python train.py --hidden_size=256 --num_key_value_heads=4 --norm_place="pre" --norm_eps=1e-05 --positions="learned" --warmup_steps=472 --final_lr_fraction=0.0 --dataset="wikipedia_en"
MLP neurons of a small language model. Each row is named by its layer, matrix (down: output weights) and neuron, and shows model dimensions 48-175. Each number is 200 + 20 x the weight over its row's rms, rounded and kept within 0 to 999.
After each neuron's rows, "fires before" lists the tokens most often just after its 100 highest values on Wikipedia text that the model never trained on. A number after a token or word is its count.

L5.down5,217,204,190,203,209,206,202,171,217,195,175,208,199,186,245,162,154,202,219,191,210,199,207,261,204,180,182,208,218,149,211,235,217,235,197,202,209,203,198,178,227,199,202,182,195,175,211,215,217,231,227,205,210,175,210,172,196,240,215,203,185,181,190,235,224,206,184,225,201,211,241,192,200,199,169,218,182,221,216,197,179,199,200,217,201,195,199,193,197,209,206,217,201,197,176,209,197,208,201,201,175,212,225,208,162,208,193,222,214,222,208,200,164,205,207,191,230,214,139,218,170,212,183,173,225,203,170,240
fires before: "s" 28, "," 12, "d" 9, "." 8, "==" 4

L8.down1008,192,193,175,177,197,180,208,186,194,199,203,196,168,178,200,180,223,182,190,213,230,212,233,207,219,212,232,211,203,169,167,169,217,176,231,207,193,186,199,211,223,181,206,203,214,213,196,200,198,226,203,213,215,174,213,193,190,212,221,191,212,207,197,193,189,187,219,184,220,162,226,190,176,162,214,188,212,184,208,179,181,226,200,185,186,223,201,202,189,182,201,203,210,200,190,185,199,201,208,181,225,199,166,203,186,206,209,184,165,190,179,213,167,189,194,215,201,203,199,208,175,186,199,208,177,218,213,214
fires before: " " 20, "-" 18, ";" 7, "ed" 6, "\n" 5

L7.down289,137,205,210,197,217,205,195,188,202,190,193,204,218,202,210,222,188,208,215,215,201,211,224,236,193,181,213,202,211,156,195,233,211,168,214,186,158,175,201,222,219,221,225,185,169,212,187,213,170,195,211,247,197,176,196,209,200,244,218,196,198,210,204,194,154,184,222,175,203,211,244,175,192,186,180,215,215,190,220,186,167,212,172,183,207,182,203,203,234,243,214,194,206,201,188,196,197,211,222,191,183,199,201,208,205,200,184,201,206,235,212,200,175,219,223,205,211,198,184,207,213,213,175,213,248,197,203,216
fires before: " |" 33, "\n" 17, " the" 4

L3.down1187,180,185,166,191,222,201,201,190,221,229,197,181,203,193,198,199,193,172,197,214,180,190,200,194,196,187,176,199,173,208,181,220,164,179,234,213,215,215,185,240,216,218,234,158,188,214,189,190,208,185,204,239,229,218,220,179,215,214,166,193,169,195,186,230,218,212,218,166,194,212,202,213,198,202,174,202,208,234,184,199,201,216,179,164,199,207,181,173,175,212,170,194,221,179,209,196,201,161,157,210,214,188,211,225,193,184,192,240,189,194,219,169,208,179,167,219,207,157,186,177,156,197,232,229,199,189,211,183
fires before: "ic" 18, "ia" 14, "y" 13, "2" 6, " |" 5

L8.down552,233,187,211,233,202,165,197,171,222,166,172,192,207,216,232,162,219,196,208,203,188,213,213,187,207,222,201,209,223,215,200,191,234,224,192,193,230,206,193,226,136,211,189,178,203,203,214,235,162,210,200,166,231,200,161,197,195,182,194,197,228,166,200,241,208,180,226,238,189,209,180,211,211,184,242,207,211,200,211,251,194,174,190,187,203,210,199,202,167,214,185,209,202,148,173,212,190,201,171,195,202,218,192,238,194,211,191,229,214,152,223,215,198,212,212,205,195,205,175,220,164,193,236,223,182,182,157,188
fires before: "\n" 24, "|" 14, "---|---|---|---|" 8, "-" 7, "tic" 4

L5.down139,209,207,186,186,150,219,180,232,201,237,191,214,192,171,240,196,193,204,202,235,203,197,208,244,219,202,186,203,223,200,194,195,231,208,205,212,223,215,194,201,173,189,212,199,238,192,212,178,187,173,218,192,234,176,207,185,208,200,162,200,192,205,187,183,196,204,182,184,217,188,163,197,215,229,197,212,175,209,194,212,192,223,208,201,208,196,257,200,193,200,168,195,192,204,207,227,220,176,216,175,206,207,202,178,200,161,203,200,208,196,220,206,205,201,209,197,188,193,198,220,186,175,208,222,225,185,197,223
fires before: "ed" 46, "ing" 8, "ment" 4, "er" 4

L5.down1032,158,210,205,220,186,247,156,225,201,205,184,228,213,184,215,202,189,215,237,202,195,204,245,241,197,197,208,189,187,149,186,184,198,173,179,230,169,194,216,261,206,199,213,227,216,192,215,184,207,169,221,199,228,184,205,204,214,170,199,238,178,217,214,196,173,197,184,202,213,206,169,179,180,190,174,211,182,177,219,229,196,183,186,227,172,211,232,194,195,161,208,177,166,197,201,179,212,214,169,180,203,202,193,193,208,198,219,226,207,194,212,173,204,177,230,210,229,165,196,179,177,185,193,227,192,205,205,210
fires before: "s" 54, " |" 4

L3.down1013,203,223,202,197,193,211,182,181,222,216,155,188,198,178,208,201,172,191,205,214,225,228,201,176,197,209,222,239,209,196,202,185,231,169,219,233,209,187,192,215,202,193,212,158,190,191,215,163,193,153,178,216,181,173,222,203,209,184,189,198,180,200,220,205,221,193,190,189,190,235,223,154,218,192,193,214,220,199,238,238,186,197,219,200,210,205,218,189,213,185,196,200,221,176,233,198,186,175,230,220,206,200,194,188,195,167,184,181,190,221,214,167,204,176,181,220,201,196,189,186,169,211,200,217,173,164,198,218
fires before: "ic" 27, " of" 12, "ner" 9, "y" 6, "it" 6, "s" 4

L5.down121,177,187,195,200,165,218,140,213,179,210,186,191,178,216,209,192,170,190,225,186,233,192,194,225,211,175,219,188,225,169,227,199,224,201,185,184,197,187,194,248,197,207,197,170,226,191,212,172,191,174,199,214,220,187,196,194,225,196,204,208,195,201,227,224,169,213,209,231,214,210,186,202,201,230,209,214,174,206,217,207,223,188,193,203,193,168,219,236,203,193,182,176,136,168,200,239,224,227,176,176,242,173,249,212,169,204,185,191,207,195,197,201,172,200,197,187,218,182,174,187,162,227,200,188,205,192,180,204
fires before: "s" 28, "ed" 9, "ing" 5, "us" 5, "e" 4, "ate" 4

L8.down1528,200,187,162,234,189,203,225,181,185,213,195,229,181,195,194,220,193,188,211,198,182,206,221,201,207,182,192,188,209,233,218,207,163,218,204,212,188,226,217,139,216,233,178,197,208,188,193,203,230,193,215,209,171,180,177,208,169,210,210,231,238,182,196,196,175,208,228,179,201,262,205,197,194,182,219,202,193,194,191,205,182,151,159,228,194,203,232,196,214,183,207,223,163,202,199,201,219,198,200,208,199,208,198,217,207,223,221,191,226,216,183,215,156,203,209,183,224,185,229,195,179,186,198,193,191,190,177,183
fires before: "\n" 16, " The" 11, " He" 8, " She" 6, "\"" 6, " A" 5

L7.down909,196,193,198,161,188,195,205,179,203,207,223,223,242,202,212,188,188,166,182,213,186,180,201,205,215,172,227,223,231,209,195,219,233,231,194,203,234,156,184,194,199,190,217,179,183,198,191,218,170,206,181,235,189,228,180,232,188,216,193,207,222,171,208,199,215,202,184,232,189,187,185,218,202,196,172,242,201,187,179,180,176,182,206,201,238,209,217,176,222,238,182,212,191,170,203,207,216,184,200,184,195,229,217,179,209,209,225,188,218,181,220,187,189,197,184,206,202,250,169,183,210,211,213,176,241,195,217,225
fires before: " |" 19, "==" 15, ":" 11, " ==" 7, "s" 6, "%" 5

L8.down961,137,175,184,207,160,191,181,223,189,214,205,198,205,185,213,178,211,195,178,235,205,208,188,211,189,170,181,196,196,157,201,193,200,179,217,221,201,172,167,211,220,192,218,188,195,178,213,198,187,183,216,219,165,219,205,227,210,199,186,183,170,243,175,186,187,181,220,194,164,187,201,200,202,195,170,185,202,219,194,199,197,212,193,195,214,261,196,237,203,173,221,169,230,209,201,195,185,212,184,206,163,178,199,188,190,200,209,180,199,195,204,180,206,225,220,219,179,209,212,233,189,212,227,218,244,193,211,196
fires before: " |" 33, "\n" 24

L8.down858,176,198,199,170,209,209,183,204,160,205,225,217,200,193,161,195,181,186,179,247,152,229,203,232,168,193,217,189,210,170,201,189,209,237,166,201,177,215,190,213,182,223,230,217,199,193,188,171,178,163,204,215,177,217,218,181,228,224,209,170,182,211,189,162,202,224,187,169,190,196,207,205,202,187,192,222,207,176,224,179,175,194,219,198,218,223,196,194,179,209,262,197,232,183,201,182,192,209,187,202,180,198,223,195,197,194,215,216,214,205,206,197,183,200,185,214,225,223,208,187,225,217,220,180,215,196,242,207
fires before: " |" 58, "\n" 11, "ed" 6

L5.down1500,191,228,189,214,178,197,158,221,185,212,205,217,187,198,189,204,203,224,196,229,210,202,213,225,187,161,223,207,215,173,225,199,230,199,219,178,226,209,180,206,172,202,214,180,207,211,199,209,216,229,197,181,227,186,202,189,200,195,178,178,171,181,210,187,171,160,173,205,182,183,196,204,229,225,204,215,192,214,195,184,162,238,165,201,208,189,184,214,201,171,209,180,182,168,246,199,202,187,180,160,190,184,223,253,187,192,169,211,188,198,208,173,209,187,226,208,192,171,216,223,200,206,186,238,210,178,224,179
fires before: "\n" 29, "The" 9, "-" 7, "H" 6

L3.down274,244,210,182,195,179,182,184,188,167,224,204,214,189,184,154,171,184,187,210,206,221,215,205,191,184,183,182,163,211,209,181,190,179,217,200,202,206,214,193,166,186,187,184,195,200,202,215,198,219,236,237,214,205,216,184,185,170,158,190,180,205,190,211,192,178,193,199,200,136,219,194,195,184,203,235,182,205,231,188,200,214,220,222,213,196,196,207,192,196,214,212,176,175,169,199,234,227,172,186,185,206,214,216,222,230,227,187,227,190,185,232,203,185,159,213,191,199,197,225,164,180,201,213,214,181,192,202,202
fires before: "\n" 28, " The" 11, " In" 7, " " 4, " F" 4

L7.down1014,174,193,206,225,219,188,213,219,235,175,173,222,194,197,189,221,197,209,199,209,206,225,206,210,169,198,208,164,201,166,166,198,207,182,197,184,186,208,226,231,164,231,227,201,198,197,220,198,203,181,223,204,222,191,229,211,160,233,217,178,191,181,192,174,166,206,223,156,193,231,218,203,171,213,200,205,203,194,217,193,173,183,185,191,188,203,180,234,189,184,185,204,213,205,202,185,199,210,220,229,203,169,193,238,215,217,209,205,202,218,194,169,180,236,240,217,188,170,204,218,185,193,212,249,207,206,223,162
fires before: "," 42, "\n" 15, "s" 11, " (" 7, "al" 6

L5.down1386,180,168,202,195,212,210,184,204,225,231,183,197,222,233,190,210,222,215,187,196,200,219,182,188,196,180,207,229,213,188,194,192,195,216,188,224,192,160,215,202,185,223,179,223,184,217,186,166,224,179,228,198,203,195,246,227,206,172,232,166,186,197,218,197,197,214,201,233,205,232,224,208,187,175,193,157,260,168,169,226,200,208,192,214,208,198,181,192,190,205,215,191,171,205,224,230,193,172,188,213,177,185,214,182,196,200,171,210,216,200,207,184,192,198,202,195,179,211,184,185,216,197,220,212,207,176,184,223
fires before: "\n" 40, " " 10, "|" 7, " –" 5, " 1" 4, ":" 4

L5.down727,242,181,203,226,196,167,190,171,184,221,209,197,185,194,179,168,192,177,208,188,214,201,204,190,213,187,215,181,192,214,180,212,204,211,184,193,193,204,225,163,220,189,185,209,215,202,209,219,192,224,197,171,217,189,160,215,209,192,215,197,222,184,200,195,188,213,196,202,163,207,177,178,156,183,219,199,178,216,199,203,182,215,205,208,193,202,213,179,194,236,244,201,195,151,212,197,185,200,161,235,195,224,207,188,225,202,185,220,217,214,192,165,192,151,220,194,190,170,169,162,184,220,224,210,174,213,193,204
fires before: "\n" 38, " In" 11, " The" 9, " He" 8, " F" 5

L3.down1177,189,207,190,245,210,205,182,226,211,206,251,215,205,166,196,194,172,150,238,202,173,185,213,171,197,186,209,211,199,205,200,183,223,214,191,208,235,222,241,208,214,208,198,213,216,171,190,225,219,192,196,178,198,211,211,187,187,186,218,209,201,223,243,222,200,234,184,232,257,213,187,198,186,230,197,227,197,234,197,158,183,213,196,188,210,207,178,214,210,206,186,155,193,187,213,214,165,225,201,234,213,206,226,179,180,221,204,170,208,208,208,198,203,194,208,199,181,188,192,161,193,221,228,219,206,189,223,209
fires before: "\n" 48, "s" 19, " and" 4

L5.down759,229,238,192,170,161,186,153,199,158,184,199,189,268,224,196,224,203,216,205,199,185,195,212,216,202,227,192,190,202,190,201,192,210,221,207,220,209,194,209,203,187,183,214,195,212,177,205,198,171,210,173,180,240,224,185,198,210,182,192,181,198,188,213,200,210,186,161,213,164,219,170,191,233,208,221,193,186,187,202,219,211,228,190,203,200,202,184,204,214,215,211,195,185,166,188,234,193,180,236,174,199,214,226,240,226,218,180,214,207,234,191,180,189,203,185,181,187,221,177,208,212,194,237,177,209,193,202,212
fires before: "\n" 31, "A" 6, "The" 6, "-" 5, "H" 5, "===" 4

L3.down808,222,199,192,230,184,221,209,201,191,191,224,205,230,186,202,194,162,158,188,203,182,186,184,190,195,144,211,220,204,221,230,215,186,164,201,218,231,219,221,189,201,182,209,222,188,174,202,179,187,166,203,206,202,179,211,187,204,176,230,213,207,231,176,208,189,240,167,226,219,227,207,203,183,235,150,222,204,212,188,193,208,186,231,174,224,196,192,208,180,198,203,151,221,190,237,199,161,196,201,194,203,179,205,197,188,199,240,184,195,207,204,152,208,170,217,195,166,195,185,188,198,214,201,185,190,211,211,234
fires before: "\n" 68, "s" 9

L5.down439,164,202,197,209,194,194,230,228,201,211,178,212,217,199,207,173,202,212,223,238,226,213,176,193,197,196,230,197,206,180,181,242,173,188,234,223,211,185,167,185,179,199,176,186,220,213,217,186,237,182,198,198,186,240,189,229,236,203,184,196,200,197,196,218,213,221,225,183,247,227,198,187,239,162,191,187,207,221,183,198,198,190,181,206,196,195,219,164,206,197,172,205,179,182,215,217,192,211,168,137,205,173,207,202,186,146,180,218,183,223,196,202,223,194,205,182,159,218,175,172,179,223,166,241,207,179,164,229
fires before: "s" 20, "ed" 19, "ing" 8, "p" 4